config.toml
n_layer = 23
d_model = 320
n_head = 5
n_kv_head = 5
head_dim = 64
d_mlp = 1280
vocab_size = 4096
activation = "gelu"
norm = "layernorm"
norm_place = "pre"
norm_eps = 1e-06
positions = "rope"
rope_base = 10000.0
rope_fraction = 0.25
qk_norm = true
attn_scale = 0.125
bias = "all"
tie_embeddings = false
parallel_block = true
init = "normal"
init_std_qkv = 0.0477
init_std_o = 0.00703
init_std_up = 0.0477
init_std_down = 0.00703
optimizer = "muon"
lr = 0.0115
lr_mult_down = 3.0
beta1 = 0.95
lr_head = 0.00539
warmup_steps = 130
schedule = "wsd"
decay_fraction = 0.729
decay_shape = "sqrt"
final_lr_fraction = 0.1
batch_tokens = [65536, 131072, 262144, 524288]
seq_len = 1024
doc_mask = true
train_tokens = 425200000
steps = 1692
dataset = "wikipedia_en"
MLP neurons of a small language model. Each row is named by its layer, matrix (up: input weights) and neuron, and shows model dimensions 0-95. Each number is 128 + 32 x the weight over its row's rms, rounded and kept within 0 to 255.
A block is one neuron, or neurons of one layer that tend to fire together. After each block is what it responds to, as a language model described it from the Wikipedia text at the highest values.

L3.up684 [127  91 115  94 111 161 189 141 137 114 196  97 102 145  95 119 118 170 108 117 139  84 120 173  98 137 135 103 135 147  85 162 142 155 152 134 201 138 188 157  56 225 145  90 147 161 125 160  64 164 188 158 147 147  83 162 152 161 159 117 146 111  66 146 122 127 138 105  24 113 153 143 140 170 132 102 118 102 135 126 175  90 147 103 146 135 161 142 136 103 106 152  98 119 128  75]
Words that point back to earlier text, like This, which, that and who, especially sentence- or title-initial This; also a few second letters of names (Rome, Weimar).

L3.up1027 [121 165 118 104 130 185 163 118  43 105  96 129 145  74 160 122  82 118 156  92  95 163 122  65  98 160 115 101 132 146 177  84 145 173 138  39 110 109 137 120 196 145 138 109 127 112  98  52 142 156 159  86 157 130 157 169 112 119 140 170  91 153 167 132 107  98  95 147  86 111 163 133 130 117 149  84 172 174 132  79 116 129  99 126 157 202 106 176 104 142 183 128 190 188 132 218]
Closing pieces of words split into subword tokens, such as att-end, manag-er, comm-ander and unreg-ister, plus role words like player, professional and born in people lists.

L9.up84 [133 128 129  70 166 147 156 118  78  82 128  83  60  98 173 136 153 136 124 178 118 112  97 199 154 128 181 126 148 112 145 100 125 169 132 161 100 119 181  85 144 196  74  96 160  97 131 165 111 150 137 108 124  55 127 130 139 152 132 103 167  95 148 140 142 139 116 123 161 115  98 214 164 123 111 163 147 141  94  71 105 104  83 160 157 180 105 113 114 159  82 146 179  61 119 113]
L9.up304 [108 123 165 176 141 159 143 170  79 126  75 168 106 107 148 126 126 146 144 134 169 138 121 157 156 155 140 141 126 148 172 127 113 119 174 152 131  88  73 107 124 118 148  97 116 144 162 176 101 110 194  85 116  96  97 137  86 143 167 146 122 141 147  69 163 117 107 155 129  94 108 114  69  95 101  72 111 174 166 139 133  67 130 153  68 174 124 105 123 142 134 115 171 148 174 119]
L9.up382 [159 132 153 105 131 151 116 125 192 107  99 147 162 159 120  98 101 135 144  38 123 103 197 131  69 127 135 130 110 141 165  78 145 138 140 121  95 138 108 167 151 117  94  65 103  87 127 130 158 182 126 132 147 164 181 125 107 106 127 163 133 145 115 134 135 120 121 105 136  91  65 138 125 152 202 131 109 110 178 205 148 113 113  82  95 151 193 158 135 158  90 100  81  43  82  57]
L9.up497 [ 97 147  83 117 156 111  86 137 140 173  83 172 176 104 125 134 113 123  86 102 156 152 106 101 169 142 155 103 181 141 145  77 116 175 145 144 103 156  90 105 105 203 119 140 141 104  66  99 197 137 149 152 119 128 131 172 122 123 113 130 191  86 126 166 147 128  90 158 117 101 171 119 146 122 114  81  88 104  99 143 158 143  82 166 145 192 168 163 162 177 104 100 156 113 135  90]
L9.up548 [110 130 149 175 127 170  79 124 124 179 109 232 118  91 101 168 135 142 123 160 117 122 140 167 202 147 149 101 140  92 124 124 162 186 166  86 145 120 107 144 123 149 185 147 121 198 169 103  84 160  82 114 107  68 111 127 126 139 160 108 131 129 135 129  87 139 150 113  95 141 139 102 123 100 109 102 118 178 125 145  60 101  83 158 187  97 137  69  96 153 159 129 112  99 129 137]
L9.up1125 [165 124 131  86 220 168 128 103 127 150 116 109 101 101  70 101 151 130 133 117 177 189  69 152  97 121 135 132  88 132 195  70 143 134 159  88  92 142 144 119  33 157 167 151 129 122 158 117 142 149 126 153 101 119 111 145  89 128 133 113 116 129 113 226 128 179  94 108 130 134 110 144 160  80 117 112 109 100 186 189 132  84 138 120 114 171 145 124 169 162 104 155 151 142 164 117]
L9.up1213 [124 141 199 107 139  99  96 172 134 181 123 132 120 147 109 113 121 138 154 102 156 125 172 112 152 108 191 143 158 183 205 116 210 118 133 183 134 104 143  68 191 183 151 140 147 161 165 139 139 152  90  82  81 142 126 124 169 109 106 110  93  86 168  93 115 150 127 136 144 141 112  86 124 106 154 106 185 184 173 146 125 138 111  86 125 143 132 117  60 111 114 186  96  98 139  85]
L9.up1277 [188 135 177 121 132 153 159 152  51 188 115 166 115 132 162 108 166 130 126 117 131  94  95  58 184 144  91 167 133 153 105 183 195 152  83 144 114 126 148 119 169 109 152 143  90  80 130  97 132 136 108 148  89 137 143 135 129 116 116 129 125 127 115 177 119 109 173 164  99 109  97 124 137 149 113 119 163 116  83 144 126  77 155 138 152  87 127 156 122 117 134 150 149 136 162  67]
Quantifiers and numerals that open a counted plural noun phrase, e.g. "of" after "a number"/"dozens", three, several, numerous, two.

L9.up246 [167 124 188 153  99 156  69  96 128 105  69 115 114 183 141 235 129 144 137 126 106 122 165 163  86  90  89 106 118  77  69 145 122  80 155 160 152 119 170  88 113 168 165 120 153 170 114 145  75 121 151 132  83 132  82 102 155 102 143 142 111 128 126  85  52 172 139  98 117 109 113 175  82 135 129 129 111 107 132 166  94 132 132 103 136 111 132 125 124 181 116 139 206  64 126 161]
L9.up277 [123 153 164 122 132  89 141  99  86 110  54 127 151 151 136  82 130 112  64 218 119 123 133 162 164 125 139 145 104 145 226 115 145  52 108  92  97 141  98 152  98 126 137 130 106  83  71 149  72 194  87 146 167 117  92 129 127 155 103  86 116 138 147 100 136  92 133 107  99 120 237  77 142 124 157 155 135  91 136 136 112 149 126  99 104 106 138  66 141 143 142 108 134 115 157 150]
L9.up483 [103 158 177 113 146 152 167 140  65 149 150 139 140 152 124 110  78 141 125 195 147 121 108 134 165 117 118 124 118  71  83 162  87 112 122 169 140 164 164 156 183 111 106  94 138 175  80 163 115 137 115 114 134 166 164 100 132 133 112  90 140 146 147  71  74 129  89 124  88 206 146 114 175 138 136 139 160 120  73 153 132  92 104 134 127 141 159 194 166 139 113 154 126 101 141 108]
L9.up715 [110 158 120  99  68  97 108 131  71 109 165 123 186  85 145 147 161 107 144 156 125 140 119 131 113  80 133 120 175  95 110 134  98  97 138 170 155 131 163 146 159 217 131 100 134 105 129 136 171 154 162  91 141  40  83  94 123 127 164 135 122 117 153 131 107  70 128 106 157  85 150 128 130  85  54 133  76 150  73 154 146 144 106 122 132  72 141 113 153 193  97 113 124 202 149 158]
L9.up727 [159  79 148 105 186 134 122  82 170 118 142 158 119 132 156 170 103 118 126 118 165 118 104 139 150 149 125 154 116 127  68 100 130 168 135 135 125 131 129 138 155 137 164 117 116 134 129 112 109 156 143 143 152 112 124 117 135 105 140 128 102  91 132  74 145 143  55 107 105 155 111 151  94  77  78 135 114 147 127 158 154 131 150 149 207 107 130 188  57 133 130  98 194 103 139  64]
L9.up774 [ 22 135 127 104 101 124 118 110  99 137 116 139 174  89 205 111 162 136 107 140 109 127 186 111 180 145 154 168 115 114 179 144 153  91 144  79 117 157 124 130 117 114 111 132 141 135 113  98 107 140 139 104 151 182 159 120 135 165 115 116  86 129 129 138 119 167 170  78 161  73 126 147 188 148 200 167 107  17 132 118 141 120  70 123 109 143 133  64 155 125 139  73 121 159 136  51]
L9.up993 [138  84 140 187  86 138 104  78 112 141 211  62 125 145 146 139 137 119  95 142 104 213 110 118 184  84 126 116 143 112 126 157 175 124 120 114 113 158  78 104 110 199 176 124 107 127 140  85  66 135 155 146 104 110  97  93 141  88 100 109 143 150 184  94 162 128 124  79  83 153 111 126  64 136 131 137 166 116  95  77 130 156 124 140 169 126 124  91  72 147 183 153 159 155  97 117]
L9.up1194 [107 139 123 132 162 120 177  60 165  71 165 135 143 142 182  76  87 128 144 107 125 139 122  52 129  75 153 173 162 109 132  96  86 134 168 157 150 111 128 156 151 117 204 120 143 128 124 157 126 120  65 113 154 134  64 105 138 123  98 118 132 117 127  54 133 123 180 160 135  98 198 176 114 155  14  90 124  95 123 157 174 144 159 129 146 109 178 147 100 143  88 112  98 117 108 102]
Short mid-word fragments, often vowel+r pieces like ir, or, er, that continue a split word: consp-ir-acy, profess-or, inqu-ir-y, dec-is-ions.

L5.up27 [ 68 100 131  86  93  99 143 130  58 142 150  97 133 148 122 113 142 199  87 130  87 152 106 130 124 128 118 105 184 158  84 114 113 193  74 141  85 181 153 117  84 153 144  73 163 118  77 109 110 173 136 110 117  99 115 101 165 169 153 159 108 116 128 161 136 125 109 158 201 110 211 145 112 121 115  84  99  92 152 109 116 102 113 117 121 153 160 139 147 132 125  83 171 125 130 125]
L5.up47 [162 120 102  63 119 117  81 145 108 140 122 193  92 159  87 157 157  60 155 116 111  47 112  73 113 148  85 100 138 101 113 131 104  67 149 102 155 128 153  99  97  85 102 139 151 157  46 131 147 131 158 118 162 161 115 112 136 148 126 129 133 130 118 106 149 146 166 124 109 161 118  97 125 180 160 152  41 108 132 184 121 114 107  93 129 141  81  78  87 124  90 103 133 138 119 115]
L5.up210 [118  92 110 124  89 128 120 136 123 133 151 135 176 178 140 128  97 103 169 125  59  99  93 134 174  93 134 130 107 106 103  98 162 134  91 124 101 110 107 163  53  99 127  94 129 125  41 201 126 141 144 150 134  78 126 118 132 121 155 110 104 129 115 102 123  76 161 128 135 152 125 160 231 178 134 133  92 184 121 102  76  93 156 105 105  99 106 129 138 106  83 136 167 163 113 154]
L5.up296 [106  89 173 159  65 155 138 149 132 133 120 169 129 149 219  85 171 136 170 103 147  82  85 114 120 129  66  58 152 114 129 134 192 136 116 139 161 137 113 204 169  94  90  83 160 204 142  82 120 111  86 199 139 112 124 175 140 159 148 133 115 125 162 136 103 126 147 184 138  99 110 126  63 110 148 101 118 131 171 136 155  91 110 117  93 166  60  66 150 127 129 144  66 120 152 158]
L5.up490 [106 122  87 155 176 111  91 127 160 123 103 162 177 142 147 158 125 142  54 108  75 125 109  89 121 145 122  86  96 128  66 126 132  86 187 126  87 123 132 172  92 115 156  79 131 103 182 158 136 112 120 135 131 129 151 120 178 164 143 152 182 175 122 106 121 117  84  80 155 119 206 161 172 146 169 129 148 114 137 110 141  48  75 130 133 162 108  69  84 128 143 130 209 136 122 118]
L5.up891 [ 84  55 143 131 175 129 151 128 117 158 163 124 117 175 127 149 129 159 139 132 118 110  59 105 111 119 146 170 181  81 152 134 175 146 107 156 194  56  90 140 102 153  79 160 137 115 130 170 195 183 150 138 157 124 101 118 102 114 151 105 170  85 168 122 158 149  85 120 134  87 153 193 100 110 108 107 100 137 116  89  64 139  97 139 138  90 174 128 184 136 133 112  99 190 123 137]
L5.up984 [ 82 121  74  87 134  94 151 109 148 139 143 182 137 104 218 151 119  85 122 117  55  72  88 164 107 159 112  89 187 187 149 114 116  67 102  80 134 168 153 196 112 126 109 142 137 135 139  95 127 131  90  99 162  95 141 105 140 134 156  73 121 141 114 119  80  74 139 126 131  77 176 174 190 156 157 111 145 148 142  70 134  87  78 111 137  75 134 121 193 120 111  83 140  93 148 183]
L5.up1147 [107 121  48 139 132  93  71 146  90 124 135  83 128 114 169 125 105 155  77 111 102 116 124 116 121 101 152  25 102  71 102 108 106  88 111 110 112 144 116 136  95 186 141 118 153 111  70 199 196 113 176 126 132  79 103 116 134 108  86 138 129 147  60 183 112 124 183 146 106 173  82  76 158 149  98 107 142 108 175 126 145  79 142 140 130 122 155 118 183 139 162 113 103  68  54 124]
Relative pronouns and sentence-initial subject words that begin a new clause, such as which, who, whom, It, There, He.

L5.up88 [122 106 167 159 128 150 148 150  94  84 111 115 145 150  91 169 117 122  99 141 121  75 171  85  89 135  93 114 104 139 119 130 151 158 123 145 110 100 143  81  53 131  69 145  99  78 134  95 154 107 103  42 144  43 143 110 138 101 103  93 147 131 113 162 154 119 144 143 161 185 195  86  66 140 104 109  90 133  55 116 120 170  94 154 197  79 127 116 138  88 109 123 152  97 156  84]
L5.up254 [152 131 118 114 142 162 115 106 147 165 129 143  78 144 160 119 178 133 105  70 125 151 121 124 128  62 141 208 177 157 146  79  86 124 114 133 152 116  89 157 109 113 134 145 112 152 103 178 113 179 135  78 161 133 103  82 141 125 110  61 134  71 118 171  80 167 102  88 146 118 142 208 110 204 137 116 141 132 152  17 121 109 115 142 115 169 148 100 167  62 113 119 145 154 104 149]
L5.up260 [175 158 118 153 133 108 112  90 139 181 183 178 184 105 117 143 119 111 152 145 122  95 118 116 153 190 166  65 196 177  47 151 109 143 192 195  81 135 139 147 158 107 114 107  76 106 144 129 148 117 127 125 175  87 126  99 129 177  90 127 115 150 126 135  44 105 110 171 103 156 140 108  95 179  65 143 150 152 124  69 123 151  98 120 127 115 135 146 156 140  98 136 101 122 119 121]
L5.up688 [119 157 100 119  88 156 140 149 121 163  88  93 143  93 114 113 144  80 152  95 191 186  98 131 153 103  99  91 162 118 111 121  71 126 166  61 135 153 214 133 161 156 124 143 149 142 156 131  81 151 101 134  39 118 130 111  52 177  43 173 107  60 208 160 125 103 150 134  68 137 160 184 155  39 171 130 186 127 123 129 173 160 115 102 136 120 183 129 124 102 111 141 110 129 145 136]
L5.up799 [147 128 132 125  88 164 176 120 120 133 129 142 137 125  79 168 129 153 130  78 126 128  71 117 199 111 102 165 181 124 115 147 103 142 115 113 136 145  63 151 150 181 115 100 102 148  95 150  84 106 177 136 130  97 125  58 132 156  57 119 132 146 141 134 164 117  96 122 102 101 131 134  85 109  92 122 131 115  61  97 143 198 134 156 186 143 142  89 137  44 151 129 111 124 158 179]
L5.up807 [121 105 128 201 145 126 186 155  92 112 163 129 186  96 143 121  72 116 114 150  97 112 118 116 108 157 113 133 155  94 126 107  96  88 144 162 152 128 136 126 130 107  71 118 147 103 142  88  82 107 129 137 102 130 116 119 100 153  82 116 136 255 151 141  99 103 186 121 113 181 161 168 145 137 184  82  97 138 102  93  77 130 106 113 104 110  54 101 111 166  79 115 129  70 107 163]
L5.up854 [146 165 131 122 102  77  41 158 106 111  99  58 123 175 114 151 117 164 152 171  95 169 123 121 155 130  63 163 176 174 164 137  85 142 147 100 137 137 165 162 135 142 153  86 150 104  90 115 105 153 137 114 103 156 138 173  81 121 110 169 128 133  80 143 178  73  84 106 137 116 113  68 126 120 168 145 110  93  82  90 139 113 110 154 149 138 147  95  76 140 112 113 127  96 109 135]
L5.up1071 [103  84 106 102 114 150 111 121 139 166 196 103 105 167 122 133 170  61 117 137 170 130 159 105 130  73 125 135 118 101 115  93 107 130 125 109 160 118  90 140  67 201 130 127  68 101 173 125 112 147 200 160 137 147 120 115 115 123 120  77 130 132 132 116 118 141  22  52 141 152 172 144 105 108 107 111 164 145 138 169 128 131  79 113 164 117 105  54 179 137 112 137 110 115 117  80]
Final subword piece completing a multi-token word, especially job titles and ranks: lieuten-ant, profess-or, supervis-or, phenomen-on, hous-ing.

L3.up59 [120 206  99 160 158 137 159 146 117 117 127 176  84 159  88  83 187 153 132 114 104 195 158  99 108 154  86 137 103  21 115 138  91 227 132 104 123  80  97  92 143 175 105 153 139 121  78 150 131 114 116 107 150  82 125  85 128 151 128 162 110 158 135  97 121 168 105 136 145 121 102 132 121 141 166  93 119 168 142 135 137  97 163  90 121  93 120 150  96  45 136 111  87 142 154 159]
Second or later word-piece of a split word, often right after an initial B/b, such as Br(igida), Bi(ography), econom(ic), period(ical).

L5.up154 [171  85 146 181 125 132  87 155 198 156 121 136  78 130 136 183 115 157 181 140 104 146  98 129 150 137 143 115 127 149 151 130 105 166  81 176 175 119 174 122 108 115 123  92 203 109 141 137  92 119  90 135 209  93 107  99 156 142 154  84 140 153 179  52 128 146 100 151  80 108 110 125  91  65  87 138  96 141 133 162  38 102  45  96 141 120 139  84 102 127  79 121 127 125 133 151]
L5.up376 [121 142 140  86 157 147 133 129 168 102 110 146 161 144 147 146 189 128 109 139 194 106 126 107 128 151 124 130 161 149  90 124 125 139  96 161 172 103 136  95  91 102 173 102  86  99 144 137  81 103 148  60  93 128  55 126 167 196 131 157 141 140 123 138 160 149 166 165  90 167 153  91 123  98 151 128  32 132 137  92 179 126 154 130 109 150 170 201 145  89 166 129  67 112 122 141]
L5.up396 [122 128 159 122 100  74 108  81  84  93 111 138  87 119  87 170 111 116 155 155 156 156 109 140 130 146 159 165  86  66 137 107 102 143  96 156 136 143 110 152  97 149 107  72 139 141 157 142 165 128 145  86 150 181 158 142 176  43 125 100 133  96  80 105 173 168  96  91  68  81  89 173 120  78 160 106  84 146 163 137  70 173 168  87 157 129 114  95 128 133 101 149  58 127 113 135]
L5.up817 [129  84 166 150 140 151 132 142 129 171 135 128 149  93 101 128 106 188  87 122 155 118  88 172 149 157 142 110 135 144  89 106 133 158 126 181 138  94 120 132 136 147 114 130 169 146 160  90 138 109 133  82 129 113 113 119 109 126 103  78 119 107  97 134 136 170 176 135 117 114 117 142 166  69  94  13 177 187 182 151 132 149 108 110 150 126 143  73 102 147 114 113 145 144 172 152]
L5.up1040 [170 114 143  75 181  95 122 177 166 148  61 150 108 170 105 184 136 117 144 114 149 117 122 169 145 118 137 122 132 119 134 131 123 129 114 123 106 124 107  92 102 187  98  83 130 139 111 157 204 145  78 134 170 123 102 105 157  74 151 112 107 146  96 138 175 157 130  94  83 164 141 156  88 119 107 101 121 133 122 100 120 125 164 116 182 136 181 106  78 109 127 138 156  87 133 113]
L5.up1058 [ 80  95 154  78 114 186 118 106 113  77 116 124 122  96 109 111 111 116 178  84 120 149 130 137  96  91  83  88  96  98 131  74 150 139 138 145 149 149 188 139  78 116 126 111 165 133 151 128  92  78  86 131 141 133 129 118 127  74 128 139 166  81  91 181 108 152  67  64 163 156 117 122 135  66 172 125 157 135 157 152 154 110 149 118 146 107 185 144 106 137 134 153 128 102 123 111]
L5.up1125 [136 124  72 130 147 144 130 111 110 118 117 148 175 145 126 124 122 144 127 163 126 138 168 172 132  90 158 142  84 134 109 179  98 179 109 131 137 123 116 126 164 130 134 123 119 169 123 219 146 164 117 135 114  85 175  97 181  89 124  98 152  34 131 133  90  48 131 127 112 124 115 173 153  87 144 102 174 144 150  96 147 160 147 178 148  84 134 129 141 142 151 154 198  91 146  69]
L5.up1278 [ 91  98 114 155 160  96 167 145 149 177  95 150 119 102 125 145 157 111  96 176 172 160 164 183 157 108 143 158 146 154 131 106  78 149 143  99 128 157 129  77 101 150 133 151 127 102 197  98  87  74 123 108 108 101 134 101 105 171  90  97 103 110  94  85 129 121 115 147 141 146 170 146 144 192 123 135 148 166 142 109  55 154 107 125 126 101 117 126  99 155 142 194 187  76  79 179]
Later word pieces that finish a split word, often -ic endings or section-opening words: Islam-ic, endem-ic, Bi-ography, B-orn, Fons-ec-a.

L9.up558 [130 137  81 137 144 182 182  62 138 104 146 147 185  95  85  97 115 169 101  79 130 105 144  44 119 142 201 148 145 103 110 121 139 173 135  59  85 100 138  88 116  95 149 123  53 131 207 136 159 115  99 122 135 129 142 130 154 137 177 137 133 124 140 135 107 196 152 106 134  79 105 118 167 114 182 106 128 178 108 136 113 111  88 100 131 154 108 136 128 117 152 117 130 112  98 180]
L9.up716 [112  98 188 151 134 135 168  99 101 100  78  96 117 180 124 126 133 133 163 144 160  87 116  87 131 123 115 104 164 127  79 124 104 102 118 183 214 141 148 208 114 113 117 133 143 116 116  91 202 139 147  88 118 176 130 127 123 148  94 100 111 175 113  68 149  97 164  73 149 150 139 117 167 112 172  89  88 156 102  63  92 125 134 139 171 102 153 102 107 130 164 143 130 147 236 120]
L9.up720 [153 176 142  90 144 129 117  81 105 127 121 142 115 156 118 199 133 152  68 104 169 136 127  83 127 156 102  78 135  86  98 129 113  88 191 144 140 146 143 185 139 140 133  82  89 141 150 120  63 128 183  60 111  78 148 124 134 171 125 124  81 142 154 122 152 178 169 115 156 105 110 139 227 115  55 155 109 118 119 119 127 149 134  68 147 186 138 146 214  86 110 119 139 141 115 216]
L9.up827 [107 164 154 129 108 154  83 106  73  63  95 197 164 131 112 135 140  94 125 136 164 132 130 155 142  91  81 140 130 119  69 166 154 192 167 110 144  96  70 137 154  88 142 151  96  91 105 136 138 101 171  78 133 154 163 166 135 184 133 130  76 119 149 126 135 167 178  98 102 158 102 115 150 129  96 115 126 180 160 103 112 132 119 173 155  78 118  92 126  38 130 162  95 103 108 165]
L9.up853 [118 182 113 133 122  95  84 130 141  98 113 155 104 127 134 106 138 116  90 109 210 160  97 155 129 166 127 124 139 177  82 164 166 111 136 187 122 117 162 129 116 124 159 144 115 120 142 110 111 101 101 101  78 150  87 138 172 137 133 155 164  97 157 119 138 190 161 171 120 191 103 107  83  97 106 143 128 113 160  80 156 128 133 130 116 104  90 121 149  93 156 130  93 120 127 127]
L9.up1000 [146 166 120 123  82 155 131 110 148 103 149 158 150  78 103  83 137 182 117 126 156  91 123  79  94 146 105 181 145  71  33 148 155 119 119  71 133 180  60 132 152 146 165 117  86 132 125 175 183 139 120 102 107 108 125 127 141 189 141 128 161  88 131  83 121 165 170  98 140 101 161 139 153 156 110 131 106 123 156 161 123 159 108 120  69 128 134 123  80  98 148 108 139  91 160 169]
L9.up1152 [130 136 151 105 121 114 114  67 132  96 126 185  82 126 119 191 103 138 153 174 126 124 158 141 122 185 136  99 134 151 149 159 129 125 145 147 150 105 161  91 110  76 151 172 113 123 122  80 152 154 107  83  82 103 129 128 180 131 138 120  74 164 114 131  95 151 188  95  81 112 160 108 137  98 115 109 155 222 234 124 133 187  77 150 200 114 148  89 130 144 157 150 118 117  77 163]
L9.up1161 [128 120 108 151 145 150 108 100  17 155  91  81 123 137 117 103 101  97 154 180 113 151 119 176  80 158 119 113 204 146  66 109 109 145 156 147 114 115 138 113 165 122 158 199  81 149 119 176 175 134 153  75 135 110 115 186 103 118 150 161 149 145 142 156 143 115 131  92  95 126  86 161 148  93 147 103 105 118 111 145 146 126 138  97 119 113 114 101  86  87 153 170  99  62  87 138]
Final token of country, state, or city names, often word-piece endings after a comma or table bar, such as Colomb-ia, Fin-land, York.

L5.up50 [ 92  79 128  95  98  81  52  72 121  53 162  72  89 127 132 136 159 176  85  91  99 116 108 142 155  92 124 114  84 159 143 129 194 126 149 136 165  80 124 127 125 130  42 103 147 161 130 115 170 144 113 164 174  56 142  97 173 161 136 119 162 130 166 147  93  62 134 150 172 161 147 189 148 127 148  95 101  91 112 184 138 140 132 145 121  88  83 105 114 133  80 134 118 128 111  76]
L5.up116 [124 126 150 121 114 104 122  96  96 121 175  87 138 180 108 109 118 112 141 157 145 130  94  81 137  64 110  83 158 175 173  75  80 147 114 121 213 206 143  98 184 191  90 103  96 107 128 167 148 131 157 108 145 146 117 139 136  95 155 163 167 169  95 125  93  83 131 150  97 104 101 176  68 105 137 113 152 198 121 139 139  70 181 116 121 157 136 145 128  97 133 161  91  85 128  81]
L5.up213 [ 81  95 179 118 111 178 130 118 108  99  86 179  83 106 148 153 107 160 111 153 118 153  91 173 163 127 169 129  51 104 133 149 136 175 123 165 113 144 163 129  86 201 105 103  89 129  46 157  79  89 123 127 192  73  78  85 181 130 111 125 184 112 138 158  71 153 145 149 186 190 118 147 141 142 146 134 133 152  96 156 125 189 164 123 154 121 102 126 141 160 108 135 133 138 198 164]
L5.up420 [147 151 188 131 150 143 158 177 134 131 122 169 107 119  93 180  97 138 155  82 101 157 133 121 175 112 162 115 127 126 122 120 175  63 134  97 142 125 128 168 117 147  97 108 115 151 138 143 147 113 158 138  77 146 106 138  91 134  78 146 175 133 140 119 143 144 155 160 153 147 160  86 157 145 136 121 131 119 180 177 131  54 107 106 140  94 119 182 106 131 221 144 123 123 107  71]
L5.up422 [116 115 156 125 102 152 150 157 154 101 145 176 149  77 156 112 135 166 148 165 128  79 127 130 141 170  72 100 140  88 114 127 184 117  63 171 116  72 124 100 162 159 147 150 150 181 133 177 145 135 167 156 125 121 116 193  98  80 120 112 126 126 117 190  91 111 157 107 152 193 111 157 125 129 110 131  83 130 141 147 159 131 144 143 158 119 120 111 109 100 125 144 127 164 138 100]
L5.up682 [ 83 127 130 126 204 156 134 119 100  59  64 213  77 107  48 107 149 133 146 182 134 112 111 127 144  96 126  58 114 119 158 155 181 117 135 119 163 114 188 153 108 105 150 145 178 164 168 127 128  93 111 120 136 133 109 196  77 103 155 116 145 136  96 108  68 113  96 153 118 142 166 170 132 129 106 135 116 126 145 150  95 144 172 145 125 129 141 153 128 132 122 159 117 103 119 169]
L5.up928 [108 162 183 147 128  76 101 132 157  77 120  87  97  69  70 153 126 121  98 153  89 135 145 159  95  93 152 130 141  68 148  90 178 180 126  94 148 130  74 144 153 126 121 191  68 142 205 152 114  71 140 150 113 118 148 137 164 115 121 179 201  98 140 150 100 146 120 132 161 158 110 132  90  94 132 126 142 154  93 144  97 166  98  93 155 121  58 109 154 111 108 139  74  80 135 161]
L5.up1010 [119 141 120 139 127 166 167 119 113 117  86 248 129 106   6 135 109 124 141 168  82 153  43 119 184 114 139 175 144 122 203 133 119 168 122 196 137  97 110 147 114 130 141  77 107 160 108 133 129 130 125  92 114 143 186 131 144  81 159 101 135  92 183 154 136 111 105 119  86 107 134 182 179 116 185 102 101 141 127 184 109 152 109 122 153 202 192 172  98 101 100 154 127 146 110 125]
Word-final pieces of quantity words like multip-le, Th-ree, S-ome, plus determiners (many, various, his, her) and "==" section-heading markers.

L9.up74 [127  97  71 138 145  89 152 144 146  67 114 145 182 127 138 131 176 152  77 163 125 137  68  64 129  98  80  96 160 103 136 130 188 104 107  93 162 156 136 119 181 103 140 124 192  72 117 110 137 183 130 162 105 108 125 137 159 171 183 124 144 147 115 133 118 112 161 192 102  72 120 166 115 123 121 155 148 134 140 146 144 165 130  89 113 151 123 183 144 177 124  80  72  80 104 181]
L9.up122 [107 111 105 124 182  93  59 166 120  82 142 144 106 145  72  88 151 138 150 131 112  96 110 113 151  89 166 146 154  93  88 140 106 115  98  73 148 130 113  71 106 159 104  67 149 140 198 124 180 162 121 183  86 157 100 137 150 152 130 126 169  90  75 142 105 108 131 192  86 167 118 168 167 174  99 143 178 176 186 115 120 126 149 157 169 164  96 128  91 100 114 176 104 121 108 111]
L9.up190 [127 105 140 181 153  97 102  74 141 108 161 139  78 119 122 100 130 116 147 151 142 131  94 152 120  99 184  89 120 176  99 149 166 114 120 142 173 119 138 129 119 156 140  93 123 130 101  90 198 128 123 113  80 177  98 146 150 134 150 146 114 163  74 144  82  90 105 150 127 176 119 171 153 135 102 113  67 117 117 110 141 109 114  95 109  94 133 118 195  82 162 161 101  51 131 115]
L9.up233 [114  79 152 163 166 121  98 189 128 111 147 128 185 117 128  96 133 144 126  54 133 113 120  53 116 157 155  86  29 171 108  99 117 139 131 136 145 164  99  92 103 156 130 159 156 102 139  90 113 142 117 108 139 115 135 174 152 190 152 112 187 151 113 121 148 144 125 168  99 157 116 140 119  99  83 130 151 164 153  97  85 103 117 146 112 123 117 175 122 117 142 102 162  72 101 169]
L9.up250 [173 163 150 117 147 161 156 171 150 135 109 107 158  76  79 157 141 115 110  88 121 149  51  88 156 107 156  83 147 123 165 137 106  83 149 141 107 106 101 159  96 182 120 125 138 189 128  97 104 159 176 129 155 137 105 108  79 138 146  91 150 108 109 155 146 170 125 130  75  81  94 146 177 104 132 113  40 147 141 139 153 142 148 140 197 141 140 195 180 161 129 137 116  86 171 130]
L9.up473 [108  41 167 183 131 153 129  92  89 143 105 146 124 105 158 128 119 122 126 100 172 104 151 137 149 153 134 142 141 163 174  64 115 123  81 123 118  63 100  98  72 145 109 124 136 159  93 154 164 150 175 106 125  97 148  99 176 136 109 117 155 137 109 133 100 160 147 150 162 106  82 163 170  96 135 122 161  61 139  96 112 135 160 108 171 202 153 150 105 139 161 126  97 135 196 133]
L9.up964 [102 157 104 118 113 162  86 121  90  98  82 167 129 114  85 117 124  77 166 102 126  50 111 110 125 111 108 150 127 140 115 131 109  96 134  93 159 118  93 149 219 100  78 153 147 114 106 113 199 126 158 141 111  77 114 140 153 145  49 134 169 135 101 135 162 139 160 123  82 197 121  74 104  95  91 148 132 133 119 104 160 143  95 126 150  84 119 143 151 107 114  94 158 148 122 162]
L9.up1016 [105 171  97 145 123 107 134 130 142 129 127 160 105 172 107 114 147 105 109 182  82 178 148 136 120 109 131 131  68 146  82 187 145  96 114 143 107 195 108 161  90 178  93 104 145 148 118 107 109  78 120 147 125  71 106 130  86 150  33 109 117 150 158  77 109 108 147 129 133 112  68 192 101 123 152 169 137 135 113 154 132 139 152  76 122 119  98 129 120  78 129 106 113 147 148 185]
Relative pronouns and subject pronouns that open a new clause after a noun or comma, usually before a verb: which, that, it, who.